MLP neurons of a small language model. Each row is named by its layer, matrix (up: input weights) and neuron, and shows model dimensions 0-95. Each number is 128 + 24 x the weight over its row's rms, rounded and kept within 0 to 255.
After each neuron's rows, "fires on" lists the tokens most often at its 100 highest values on Wikipedia text that the model never trained on.

L4.up1320 [140 122 131 143 156 110 138 114 130 122 146 102  85 134  94 134 150 142 105 133  85 142 133  90 103 134 161 116 135 106 116 150 117 142 134 139 114  54 109 117  95 143 158  98 136 159 107  98  89 102 142 113 124  77 161 120 123 156  64 138 152 151 128 156  89 162 138 158 149 147 152 131 103  86 120 168 126  95 124  91 126 130 137 107 120 132 155 112  66 145 114  90 121 108 136 139]
fires on: " |", ";", "2", "8", "v", "ain"

L4.up1509 [110 153 143 140 135 150 155 135 120 110 139 113  87 150  84 140 118 104 108 131 129 107 165  62 132 128 117  59  95 102  91 102 141 126 115  94 175 173 120 159 101 140 144 117 141 138 159 184 128 147 132 141 170 190 103 138 119 146 118 110  86 145 129 127 139 115 141 134 141 158 118 133 153  92 133 130 169 120  98 105 105 128 126 144 129  79 100 166 136 105 122 130 109 100 138 130]
fires on: "y", "l", "el", "he", "le", "ar"

L3.up1544 [134 140 113 107 144 168 129 157 109 102 100 113 125 139 132 136 144 112 156 124 114 171 174 150 102 120 185  92 119 126 131 139 149 126 101 136  88 119 107  74 140 135 169 149 134 171 106 114 148 152 139 153 112 104  84  80 173 165 142 126 141 148 131 137 110 115 154 113 128 143 125 146 155 147 141 149 133 170 129 164 103  85 104 135 109 152 171 101 127 129 131 102 164  97 121 143]
fires on: " and", ",", ":", " &", ";", "',"

L3.up1075 [125 123 107 125 102 114  96 136 118  93 121 143 128 176 130 171 131 154 169 155 121 130 113 148  95 141 130 112 113 111  54 162 121 118 138  80  90 115 153  96 112 130 151 152 128 108 103 182 118 164 147 132 137 100  93 146  90  95 118 106 149  63 142 134  92 141  93 136 155 165 159 146  75 106 137 139 108  86 115 114 127 130 143 130 122 126 117 100 107 159 170  94 176 147 148 129]
fires on: "os", "/", "ix", ":", " /", " &"

L4.up201 [107 129 117  87  80  97 188 131 101 131 155 105 106 110 140 112 154 162 127 131 148 153 104 152 165 112  96  94 115 150 141 131 148 133 109 127 124 122  80 139 127 144 146 139 121 135 136 192 144 184 143 114  97  91 139 146 154 124 147 125 116 102 115 125 169 133 140 174 116 139 101 126 163 154 158 135 168  98 102 100 115 148 130 107 143 126 166 152 141 138 123 129  95 135 147 113]
fires on: "os", "ri", "arg", "ric", "on"

L3.up1721 [119 143 142 111 148 185 113 115 102 140 137 115 145 128 142 126 103 115 113  96 122 112 151 112 107  96 150 154 141  92 146 116 115 124 151 194 122 163 175 120 109  96 115 115 197 132 126 134 160 149  96 106 138 165 140 153 134 102 119 107 135 107 150 162  99 116 119 123 110 111 174 134 122  65 118  91  98 101 138 116 138 130 142 151 112 150 125 123 126 133 113  99 113 119  98 118]
fires on: "ur", "ch", "r", "ill", "ol", "w"

L3.up891 [112 116 134 141 157 152 151 141 149 113 122 110 150 114 133 111  96 128 145 113 103 149  94 138 143 170  85 121 130 126 120  94 118  87  70 108  81 106 148 159  91 135 140 103 155 143  87 124 136 122 136 109 177 116 140 160 106 124 130 172 122 139 176 177 157  94 164 160 109 153 146 144 133 138 151 112  71 116 110 102 110 118 164 110 104 145 124 147 154 122 128 138 123 136 143 129]
fires on: "c", " ad", "^{", " sc", "enc"

L4.up1382 [107  82 147 113 116 126 139 174 104 102 144 156 173 152 150 150  85 148 136 134 125 123 115 116  91 104 133 118 143 133 130 152 182  97  97 152 143 139 163 145 131 118  98 107 173 118 116 140 138 160 109 118 151 143 156 135 170 167 126 139 111 149  97 128 123 135 119 104 179 172 146  96 128 107 104 105 119 129 102 153 146 133  99 140 136 106 137 140 135 124 159 132 160 126 141 139]
fires on: " and", ",", "ro", " &"

L6.up483 [124 124  98 161 145  80 117  97 159  73 113 185 135 136 117 171 140 133 126 120 100 156 150  81 123 112 125 107 182 121 142 103 168 103 147 117 135  90 144 162 101 145 173 135 111 101 137 155 134 109 121 139 110 179 146 141 130 136 123 137  71 101 148 145 139 166 138 112 135 123 138 125  89 168 158 143 103 143  98 133 140 157 146 140 145 145 140 105 140 163 106 115 128 128 180 176]
fires on: "an", "en", "ic", "\"", "ight", "ion"

L3.up1233 [143 131 163 145 143 131 119 179 139 136 141 131 131 100 120  94 120 138 128 100 113 111 148 156 138 116 125 136 111 181 123 111  71 138 160 153 114 145 115 152 121 127 133 115 146 105 137 133 106 189 134 112  90 162  85 138  71 117 116 113  78 106 112 121 114 136 135 145 121  77 113 127 107 121  99  97 134 117 135 151 148 132 133  95 130 116 124 155 158 130 119 125 144 174 102 119]
fires on: "ank", "ug", "an", "iver", "ing", "ill"

L3.up535 [138 162 142 140  94 151 149 138 134 160 163 121 106 153 175 113 133 113 131 118 120  88 146 138 132 132 138 118 135 127 144 142 122 110 136 105 182 164  64 131 114 109 118 135 158 159 109 172 141  90 185 155 140 140 130 141 142 153 138 158 148  75  67 160 128  86 117 155 164 103 145 115 131 134 131 118 157 130 129 141 149 153 124 133 132 147 137  96 118 145 128  83  83 153 151 155]
fires on: "ig", "r", "l", "ar", "h"

L4.up615 [173 115 156 117 132 111 131 119 132 137 117 115 100 131 126 111 131  93 128 152 126 132 120 141 158 109 159  86 124 138 123 147 135 144 123 101 113 141 151 145 115 135 152 132 145 130 131 164 138 121 122  91 125 109 139 123 108 123 133 133 125 104 107 111  89 110 134 145 122 128 123  82 126 145 121 129 134 144 119 121  59 117 134  90 141 140 151 137  90 124 129 132 130 131 124 133]
fires on: ":", " of", "°", "-", "end", "."

L3.up1579 [153 127 110 160  97 147 141 131  74 177 126 148 150 171  75 144 147 131 145 133 106 136 136 147 104 173 145 118  86  86 149 134 114 125 117 168 124  65 135 144 156 151 161 123 132 112 116 128 117 123 127 141 129 127 114 155 156 125  80 126 139 109 150 155 119  81  95 133 128 135 193  80 131 125 149 148 148 132 138 117 185 113 149 178 114 117 116 100  78 128  99 125 121 151 151 140]
fires on: "2", "1", "3"

L4.up165 [149 137 151 168 124  99  75 141 123 138 132 122 113 123 103 103 119 122 129 136 108 159 128 153 100 149 170  61 137 118 113 142 131  82 124 173 129 138 117 109 133 110 115  87 109 146 107 125 131 151 145 151  92 162  94 136 183 112  94 180 146 184 136  95 124 148 142  78 152 112 144  73 106 155 134 114 154 176 129 124 155 118  67 145 104 103 142 140 170 152  69 127 111 159  93  93]
fires on: " and", "\"", ",", " to", "z", "istan"

L3.up1599 [110 152 143 131 100 114 151 115 150 123  99 129  94 151 146 166 153 119 117 179 143  81 147 112 155 113 166 112 155 113 111  81 139  96 129 116 167 169 120 149 155 112  76  60 130 141  99 128  84 170 151  96 149 120 108 131 146 128 135 111 125  60 142 107 114  94 129 132 104 149 165  53 168 115 117 141 127 110 168 155 161 164 116 106 150 161 165 124  73 111 113 103 117 154 127  97]
fires on: "r", "ar", " Ar", "ri", "im", " ar"

L3.up1018 [110 128 109 130 125 104 150 115 148 130 129 152  95 162 168  91 115 129 133 184 109 109  84 109 131 147 159  85 115 107 136 134 109 117 137 149 124 146  85 145 165 119 131 140  88 133 124 115 139 117 164 162  96  95 181 132 104 137 137 159 174 129 138 131 127  77 122 122 151 172 103 111 119 145 146  94 121 131 174  93 131 146 176 126 165 112  98 142 137 101 102 149 121 101 162 141]
fires on: ":", "y", ","

L3.up270 [113 157  99 146 138 172 105 116 150  80 162 127 117 124 162 113 124 139 112 139 162 132 141 172 127 142 129 124 156  87 146 129 130  84 130 110 101 110 143 131 140 138 102 106 142  83 141 126 100  90 145 140 155 133 111 169  92 149 150  98 131 166 108 132 119 106 123 134 159 100 133 113 152 137 140  91 121 115  87 115  97 178 124 129 127 136  67 113  97 135  99 118 119 144 119 142]
fires on: "il", "al", "t", "n", "e"

L4.up1676 [190 140 181 127 124 171 158 121 171 155 107 137 103 160 131 163 118 109 138 142 120 118  98 126 137 119 120  99 142  99 115 151 127 101 120 126 153 100 102 113 145 140 148 131 126 148 121 126 140 129  82  86  75 174 150 116 135 100 154 126 123 131 162 140 117 118 122 143 159  86 137 160 176 159 146 132 106 129 102 119  78 106 131 142 117 145 156 162 117  88 164 138 132 102 107 113]
fires on: " of", " by"

L4.up1701 [170 120 108 193 157 108 134 119 143 188 154 124 140 115 111 108 139 120 142 123 134 186 141 127 117 131 143 149 140 121 144 187 147  99 108 152 132 124 127 101 156 168 153 107 111 146 148 133 135  83 126 163 139 129 158 107 141 161 127 128  82 170  64 118 128 149  93 143 132 169  91 102 128 138 112 118 137 134  92 135 135 145 137 128  74  98 144 155 132 106 132 132 104 133 105  86]
fires on: "od", "ap", " New", "on", "ll"

L4.up1447 [124  76  99 132 163 133  98 138 172 134 111 183 123 131 126 137  79 114 150 173 131  91 151 130 124 182 117 125 154  98 154 121 110 128 156 170 125 112 138 136 110 134 157 104 118 148  94 127 161 123 104 149 129 148 154 169 147 132 122 132 119 174 124 146  93  99 125 157 185 124 128 115 139 124 152 135 117 148 157  83 150 123 147 134 121 131 184 136 127 150  93 129 135  86 155 149]
fires on: "y", " by", "et", "off", "ard"

L4.up456 [ 80 113 138 109 110 125 148 165 133 152 148 110 133 128 100 139 137 129 132 110  78 138 102 165 119 149 108 121  98 125 132 144  70 153 131 144 127 147  81 113  73 113 156 135 147 126 107 160 149 104 127 117 114 142 104 116 140 101 155 175 116 125 145 158 175 140 104 187 152 142 120 172 133 181 143 120  95 123 190  98 156 144  92 163 141 128 138 153 117 145 124 112 113 108 160 118]
fires on: " ab", " ob", "b", " o", "g"

L4.up1360 [150 126 107 145 135 143 155 104 146 162 163 138  97 146  86 115 141  99 147 112 132 123 106 147  95 156 123 131 185 139 119 128  92 130 124 113 123 130  98 154 135 168 136  97 102 139 170 171 155 137  91 109 129 144 144 111 136 146 181 141 133 134 119  75 113 159 159 132 107 138 148 143 110 149 147 151 119 127 149  96 118 127 128 147 140 108 139 143 116 132 123 115 128 107 142 123]
fires on: "el", "er", "y", "ace", "ok", "b"

L6.up1342 [147 126 111 145 161 156 128 118  84  97  58 142 126 134 102 132 120 123 157 112 103 156 140 128 129 165 158 119 187 145 100 133 164 101 159 123 110 110 123 165 101 117 135 120 153 146 118 142 156 161  96  92 121 149 142 121 130 161 118 122 105 132 129 119 116 153 164 105  90 184 108 140 132  74 119 100 105  76 137 120 145 118 119 115 141 136 139 146  76 103 112  85 112 111  96  99]
fires on: " U", "U", "an", " am"

L3.up900 [154 156 189 138 136 130 106  77 119 121 109 104 131  98 110 117 128 159 121 137  84 106 118 154 120 179 113  98  79 100  99 133 113 147  92 121 139 142 181 104 107 122 110 136 155 134 101 147 115 125 155 100 100 106 132 140 139 124 143 125 138 145 147 133 148 140 117 192 123 139 112 148 109 181 183 113 109 134 140 156 144 118 147 118 128 102 119 130 144 124 155 115 146  81 139 129]
fires on: " of", " the", "ol", "ulation", "ics", "ens"

L4.up1358 [147 155 148 126 169 157 107 125  83 105 104 105 126 130 159  93 108 115 115 162 120  71 101 111 122 135  93 139  85 136 154 137 136 119 142 154 143 104 135 125 136 136 150 131 149 129  77 138  93 114 121 102 107 125 138 178 138 126 112 124 145 132 136 135 146 103 121 148 168 171 152 101 126 102 115 133 126 105 120 154 123 126 106 170 162  86 113 148 117 138 118 158 169 129 124 133]
fires on: " ", "le", "ed", "ft", "k"

L3.up1278 [137 108 156 102  89 116 131 113 149 107 126  92 110 154  97 141  67 170 128 108 188 117 122 131 128 133 153 118 144  81 137 116 117 110 139 127 159 156  97 177  66 139  96 110 138 129  97  81 116  81  89  71 125 112 151  97 174 129  76 113 118 117 126 145 112 124 145 175  88 131  85 100 123 104 108 131  86 124 149  87  94 142 172 127  85 162 142 121 122 116 118 139 121 119 124 131]
fires on: " two", " some", " or", " three", "+", "r"

L3.up448 [137 144 137 148 112 125 125 112 114 158 125 132 115  99 135 143 116 161 124 112 116 130  73 114 131  96 143 114 131 126 140 132 119 117 111 130  98 119 158 153 138 125 154  99 108 148  97 146 145 125  87  98 151 133 124 118 138 186 171 129  84 103 150 144 155 126 132 170 147 129 147 164 180 132 146 109  88 171 140  96 121 173 152 128 143 139  82 139 109 151 175 131 104  96  93 113]
fires on: " of", "es", "ing", "x", "im", "f"

L6.up1176 [ 93 168 125 143 131 116 153 108 101 116 184 113 121 137 170 130 104 100  76 111 143 150 156 153 159 140 156 149  66 148 125 132 145 101 111 119 128 165 119  87 175  99 142 144 106  61 151 173 155 130 169 106 118 146 130 141 155 155 157 159 150  94 114 109 134 136 120 130 135 128 127 109 122 152 117 161 123 125 143 107 114 142 166 141  81 141 151 151  91 140 101 186 134 116 135 157]
fires on: "."

L3.up821 [166 122 136 133 162 155 163 141 113  84 102 142 110  66  84 131 151 135 155 128 122 158  95  91 143 123 133 115 106 174 152 142 144 126 157 125  83 107 119 153 124 130  90 172 159 137 108 102 112 144 112 107 172 128 161 151  98 138 157 127 167 138 128 146 127 115 135 146  90 115  91 149 120 160 118 103 132 139 114 163 119 123 125 110 172 113 142 117 131  99 141 129 132 116 109  98]
fires on: "i", "et", " Bu", "ves", "-B"

L6.up238 [ 81 136 113 158 156 150 129 113 135  83 131 135 119 110 118 111 143 100 174 169 139  70 119  81 130 143  89  73 143 110 140 147 133 128 122 110 123  85  71 131 110 112 121 153 119 153 155 108 142 118 157 113 129 136 126  95  96 118 118 129 141  84 123  93 103 144 108 145 114  80 119 110 160 128 117 110 137 124 165 125 131 110 115 104 141 140 131 176 106  92 130 106 115 125 111 111]
fires on: " in", "ed", ")", "s", "w", " on"

L3.up977 [126 141 137 113 111 125 105 109 112 125 148 109 119 101  92 121 146 149 115 118 159 153 157 137 138 133 160 109 105 133 120 155 127 107  88 166 129 116 116 130 145 134 142 103 106  96 116 146 136 116 132 125 123 106 106 123 121 151 162 135  95 108 174 122 114 140 123 135 132 121  84 115 146 122 129  97  97 114 151 137 152 146 119 147 108 156 113 133 108  97 179 135 119 143 130 148]
fires on: "h", "-", "a", "ong", "-t", "t"

L4.up174 [154 110 112 131 113 112  97 146 108 119 107 166 163 107 142 100 127 121 133 114 129 137 125 110 121 129 110 144 114  66 140 133 153 118 122 169 134 140  98 151 126  94 120  90  60 124 131 101  84 169  71 101 106  97 104 107 131 102 131 113  65 149 153 162 153 128 139  78 125 173 128 121 147 120 155 118 128 110  98 124 116 115 138 112 107 116 111 129 119 104 145 168 137  99 170 136]
fires on: " with", "0", "ro", " |", ",", "b"

L3.up1712 [ 99 177  98 121 121 119 137 128 155 103 163 134 135 105 171  88 116  92 106 142 137 128 107 172 139 110 126 160 145 120  89 146 152 106 129 131 126 114 140 104 134 120 122 108 137 137 110 149 147 142 136 130 125 128  99 124 131  91 174 100 141 130 107 115  98 107 108 111 150 128 184 133  87 134 116  97 116 145  89 129 132 106 133 120 171 141 110 137 130 154 160 154 114 158  96 124]
fires on: "0", " inc", "e"

L6.up1759 [ 95 118 146 163 136  88 140 110  84 134  90 113 128 123 170 123 160 125 125  92 115 150 122 140 124 105  92 115 114 167 126 157 167 114  93 167 125  83 123 118 110 114 116 131 143  70 114 103 130 150 125 151 130 134  94 135 119 158 142 163 132 121 143 145 155 104 128  91 129 157 120 164 128 157 178  96 130 146 112 167 119 178 127 115 132 109 128 146 107 145 162  97 114 157 148  88]
fires on: "-", " and", "ose", "al", "'"

L4.up358 [150 143 144 147 128 133 110 119 120 141  62 157 126 146 120 146 112 133 138 114 110 101 115 150 110 152  95 158 130 137 156 150 118 132 112 100 120 134 114 127 125 159 130 144 117 136 136 123 116 137 131 156 111 104 117  95 120 180 163 120 113 131 161 113 140 117 138 145 103 153 109 153 128 131 140 133 101 166  97 138 112 165 166  99 111 148 142 151 146 145 148  93 114 159 158 121]
fires on: "ly", " and", "ely", "-", "ally", ":"

L4.up1206 [147 126 126 131 139 141 117 113 130  92 145 140 111 156 120 112 124 121 101 177  78 158 173 113 123 121 123 136 137 148 163  94 182 114 136 128  98 125 105 127 157 149 101 201 213 167 208 108 113 123 100  95  93 131 148 121 116 125 102  97 108 108 118 126 152 129 128 140 107 121  98 125 119  67 110  93 142 138  72 110  84 121  96 111 111 103 128 114 144 146  93 120 118 117 121 149]
fires on: "z", "y", "g", "i", "ay", "k"

L6.up463 [ 93 143  71 128 118 143 130 165 118 106  96 107 147 141 135 144 101 117 133 116 110 153 127 156 104 166 152 127  90 142  77 125 148 160  86 113  96 167 122 107 119 143 104 171 155 120 150 158 101 132 131 127 112  99 139 112 125 142 139  95 128  99 116 121 112 100 116 113 101 126 144 139 145 104 151 121 127 122 117 118 145 138  90 142 127 139 158 133 101  58 120 106 167 138 130 138]
fires on: " and", ",", ";"

L4.up1643 [119 135 129 168 112 131 142 109 133 151 155 139 127 165 130 123 130 150 176 129 112  95 159 151 131 136 165  76 124 124 151 153 126 105 128 140 114 122 128 126 141 113 130 133 154 108 134 137 105 120 128 126 105 172 145 137 137 101 109 158 137 162 147 116 145 143 100 128 149 171 181 121 132  89  66 132 120 131 145 169 115 115 126 164 137 122 145 124 120 128  94  89 177 147 135 144]
fires on: "ing", "ed", "ong", " as", "ave", " was"

L4.up11 [107 178 111 133 104  57 113 141 117 121 129 109 165 146 105  84  88 129  89 126 122 118 193 128  86  65 128 137 152  85 134 120 126  88 125 109 118 147 132 123 133 115 100 104 125 127 131 165 162 126 141 155 142 121 153 132 150  98 172  92 131 119 112 120 166 167 122 135 143 106 170 159  96 124  94 108 135 122  93 122 105 124 111 139 128 177 102 125 154  92 152 118 140 160 110 144]
fires on: "E", "el", "e", "ag"

L6.up627 [110 154 102 186 108 148 156 154 144 127 143 118 147 128 135 110 117 161 147 127 123 162 141 168 115 107 137 119 154  79 142 120 139 156 123 117 113 185 152 108 120 153 145 141 117  69 132 169  93  98 148 138 101 122 152 180 133 145 174  99 142 110 113 101 136 120 105 127 122  90 146 113 144 101  99 141 153 122 127 109 159 109  97 134 109 139 131 132 112 133 118  98 130 128 152  85]
fires on: "-", "ou", "g", "i", "an", " and"

L6.up1143 [140 159 115 155 101  74  89 151 112 156 115 108 125 129 111 108 116 125 142 134 165 126 124 116  67 117 105  99 135 109 137 136 121 116 115 200 141 110 125 119  72 129 147 122 132 129 125 148 140 120 153 127 122 150 188 192 161 139 139 114 117 144 137 126 131 150 155  82 115 101 120 122 166 108 108 124 108 113  75 117 141 143  94 148  77 114 158  93 114 103 131 125 136 131 155 117]
fires on: " and", " him", " to", "r", "ol", "ar"

L4.up1599 [140  96 148 108 133 150  81 147  93 123 117 154 141 123 117 125 177  97 182 145 118 123 139 145 121  86 115 114 139 106 116 124  83 127 125 125 117 140 147  95 104 149 149 160 183 115  89 125 146 139 130 109 147 108  89 149 100 122 164  99 113  93 152  95  85 112 105  97 139 170 115 104 154 118 151 171 132 138 140 131 174 114  93 116 111 102 116  91 115 134 107 153 132 106 115  88]
fires on: " and", " &", "/", " or", "ot"

L3.up370 [152 147 151 159 147 112 149 119  64 112 113 126 134 157 137 159 133 167 120 122  96 147 124 128 127 137  82  92  97 127 109 184 113 164 159 129 139 113 175 141 107 169 119 140 128 158 182 136 129 150 127 166 146 111 112 133 110 102  97 159 147 119  95 149 145 122 133 151 144 147 139 125 113 166 150 133 107 134  92 129 107 187 167 113 137 145 112 137 157 143 136 124  91 123 147 149]
fires on: "ag", " of", "ax", "el", "ens", "ort"

L6.up1716 [103 121 142 121 127  83 118 142 170 136 181 132 147 183 115 144 111 148  58 145 113 158 136  93 127 146 162  93 138 149 139 146 123 134 127 112 106 116 121 134 148  99 127 160 142 100 102 123  98 123 132 190  99 122 115 145 134 121 119 149 105 155 125 138 108 129 152 118 152 140 114 149 127 150 111 105  83 132 149 119 136 165 124 128 141 114 118  70 112 168 105 134 109 117  79  86]
fires on: "th", " third", ":", " second", " Year", "st"

L3.up871 [168 144 123 114 119 110 127 161 123 132 126 133  91 168 106 129 148 149 193 151 115 132 120 125 168 155  74  84 154 119 157 128 134  84 124 143 133 145 116 152 150 181 115 153 126 115 128 108 115 135 137 157  93 135 134 139 138 120 109 151 103 100  89 131 117  97  98 142 122 161 123  94 123  97 149 157 146 145 155  93 131 135 160 142 132  95 124 140 128 102 110 122 149 152 144 115]
fires on: " by", " ty", "y", " Ty", " By", "om"

L3.up1178 [157 118 143 119 143 141 136  97 179 113 142  96 127 146 147 117 117 144 126 156 108  98 155 121 135 140 151 146 125 132 121 162 155 119 107  96 106 124 123 105 131 124 150 156 138 138  92 128 136 100 118 127 103 145  97 126 184 143  97  88 115 119 160 136 168 141 150 159  92 152 118 135  95 104 146 130 120  71 114 156 155 125  86 156 150 123  91 144  87 132  87 137 159 142 155 155]
fires on: "ad", "le", "k", "ond", "d", "ag"

L6.up1241 [170 145 119  82 133 146 117  93  98  95  74 147 118 146 124 156 156 136 105 111 155 125 120 153 135 156 105 103 106 167 173 117 148 196  94  97 119 159 138 138 118 119 147 123 107 121 139 155 138 110 146 137 160  77 118 173 166 145  97 122 144 131 121 122 155 133 130 119 103 117 136 138 137 178  98 123 134 140  94 116  83 129 139 120 117 104 145 176 146 154  98 115  99 123 147 114]
fires on: " |", ":", " and", "-", "s", ";"

L3.up1433 [139 120 114 131 154  99 151 114 100 159 119 111 149 181 121 134 128  89  97 121 128 120 114  99 108 103 147 119 145 147 152 122 140 126 156 138  92  96  81 119  92 114 171 115 165 144 134 151 101 139 118 122 173 173 170 124 118 143 188 112 129 147 149  94 113 123 103 127 108 133 107 158 129 100 134 127  87 153 168 145 115 124 102 143 123 128 122 115 136 118 111  75 119  63 127 132]
fires on: "y", "ch", "er", "al", "ram", "ad"

L4.up1121 [153 151 105 107 139 107 127 157 111  58 129 130 142 121 147 145 118  75 100 158 146 118 152 122 149 146 132 114  99 124 127 128 138  51 148 117 149  83 127 127 163 128 146 113 150 104 125  89 100 136 164 125 102 150 106  91 124 134 153 139 167 114 122 117  92 159 147 117 139  95 145  90 150 122 103 125 127  84 104  85  99  93 164 135 155 133 155  80 122 107 155 173 103 108  94 109]
fires on: " are", " were", "ains", "ved", "ite", "v"

L4.up1138 [153 153 104 132 118  88 150 140 135  86  64 132 119 169 113  94 111 116 107  95 119 130 163  86 111 196 132  85 120 105 118 115 127  98 123 116  88 159  98 161  53 121 136 109  96 132 123 131 163 125  77 148 160 136 146 136 119 132 129  83 103 128 129 115 152 112  99 154 113 113 101 157 121 142 125 136 137 100 129 127 158 154 106 104 143  96 188 139 180 109  95 132 107 137 148 152]
fires on: "er", "el", "z", "ar", "b", " international"

L4.up1744 [144 110 142 113 137 131 114 120 121 132 159 143 116 132 101 113 124 101 121  95 126 161 139 124 169 120 113 107 134 137 143 129 119 127 114 133 166 143 161  91 109 124 133 130 146 190 156 161 114 101 122 111 107  82 119 138 126 115 118 120 166  92 114 117 121 133 114 154 145  73 139  95 129 124 141 112 147 145 138  99 183 102 108 131  85 141 118  96 106 125 111  80 173 116 132 117]
fires on: "e", "on", "y", "ell", "an", "ie"

L3.up1231 [112 166 135 100 154  93 103 104 153 147 144 117 117 127 125 144 172 126 124 133 120 126 114  89 149  68 150  81 142 124 141 130 114 152 146  89 154 149 144 171 158 154 144 115 109 159  86 125 138 125 160 112  98 135 143  98 134 140  77 126 109 123 129 156 124 161 117 126 137  58 103 110 137 137 125 201  99 128 119 111 130 144 141 104 133 123 110 116 146 160 141 125 148 123 148 118]
fires on: "ric", " of", "ic", "ular", "are", "en"

L4.up1721 [115 122 104 147 158 152  54 125 145 134  99 126 143 155 111 119 103 178 110 107 139 145 124 104 118 162 149 112 149 146 152 127 134 136 128 153 106  74  88 123 142 130 151 124 118 117 139 129 112 155 124 111 143 126 108 130 159 110 125  82 139 142 163 166 124 148 138 110  86 141  93 142 142 121 186 141 141 105 128 155 128 137 164 132 122 138 135 118 109  97 117 111 153 135 161 102]
fires on: ","

L4.up512 [111  82 130 154 104 127  94  88 138 103 115 108 150 121 153 142 132 156 126 128  99 113 119 152 100 161 112  84 145 108  95 151 135 135 116 133 142 153 125 120 140 145 147 111 166 118 127 131 121  88 138 128 140 127 133 181 133 157  91 125 133 130  89 143 142  89 154 172 161 153 161 147 117 144 120 130  87 107 118  84 100  97 116 122 101 120 133 129 151 114 116 168 154 120 102 105]
fires on: " sc", "c", "as", " Sc", "cl"

L3.up1367 [141 155 134 165 105 118 148  85 143 136 122 133 130 151 129 121 157 102 131 169 104 129 202 146 182 126 154 128 124  98 124  82 168 130 180 149 108 134 135 110 114 160 157 156 116 101 105  98  96  99 102 102 129 158 142 176 113 116  84  79 118 141 113 130 177 116 158 127 126 130 125 162 126 144 184 115 119 126 104 169  97 129 104 145 150 135 102 119 151 152  89  73 129 141 154 107]
fires on: "ly", "ay", "it", "el", "y", "all"

L3.up1719 [123 167 155  84  80 124 126 118 132 117 146 173 170 119 135 124 108 130 147 146 117 127 129 110 103 109 119  96 127 100  93 174 135 146 132 172 146 146 107 146 146 192 150 152 123 128  84 125  99 106 137 126 112 133 108 160 108 105 105 121 102 101 115 147 118 141 131 140 153 109 109 133 124 123 135 179 105 135 154 126 113 160 158 150 117 161 127 123  98 131 119  96 137 160 135 128]
fires on: "est", "y", "a", "ests", "ed", "z"

L6.up996 [167 145 154 119 136 125  88 122 155 155 114 154 139 149 121 102 108 116 130 133 113 146 148 127 104 150 112  64 122 126 175 153 105 131 160 134  92 108 125 111 129  97 147 154 122 166 113 140 111 154 145 107 159 179 138 121 193 114 170 146  97 113 115 132 115 145 127 101 174 154 130 112 164 127 138 133 126 171 127 126 147  96 101 149 102 135 142 133 106 149 116 145 123 145 155 155]
fires on: " by", " over"

L6.up865 [161 144  95 147 103 165 134 134 126 145 129 143 119 177 125 157 140 120 143 143 138 140 114 130 145 136 149 116  76  77 159 141 157 130 104 135  79 175 123 165 118  79 158 126 148 123 131 141 153 150 129 100 100 128 131  95 117 152 137 134 167 124 155 134 151 119 120 120 143 136 124  93 116  83 123 117  86 151 118 166  91 107 157 135 159  97 118 100 119 168 123  88 163 166 111  77]
fires on: "ice", " as", "ointed", " States", "ed", " of"

L6.up1474 [126 128  93 138 138 135  25 143 145 121  84 121 104 143 102 150 114 117 151 174 154 104 138 120 165  94 155  79 125 134 145 139 183 126 132 135 153 111 120 122 139 122 180  80 139 140 153 119 134 122 130 128 110 161 153 129 120 120 145 100 152 144 132 123  99 134 134 138 150 141 109 136  97 120 130  96 111  93 128 130 136 109 150 111 157 112 157 126  90 135 141 136 134 103  83 113]
fires on: ",", "st", "ed", "um", "t", "et"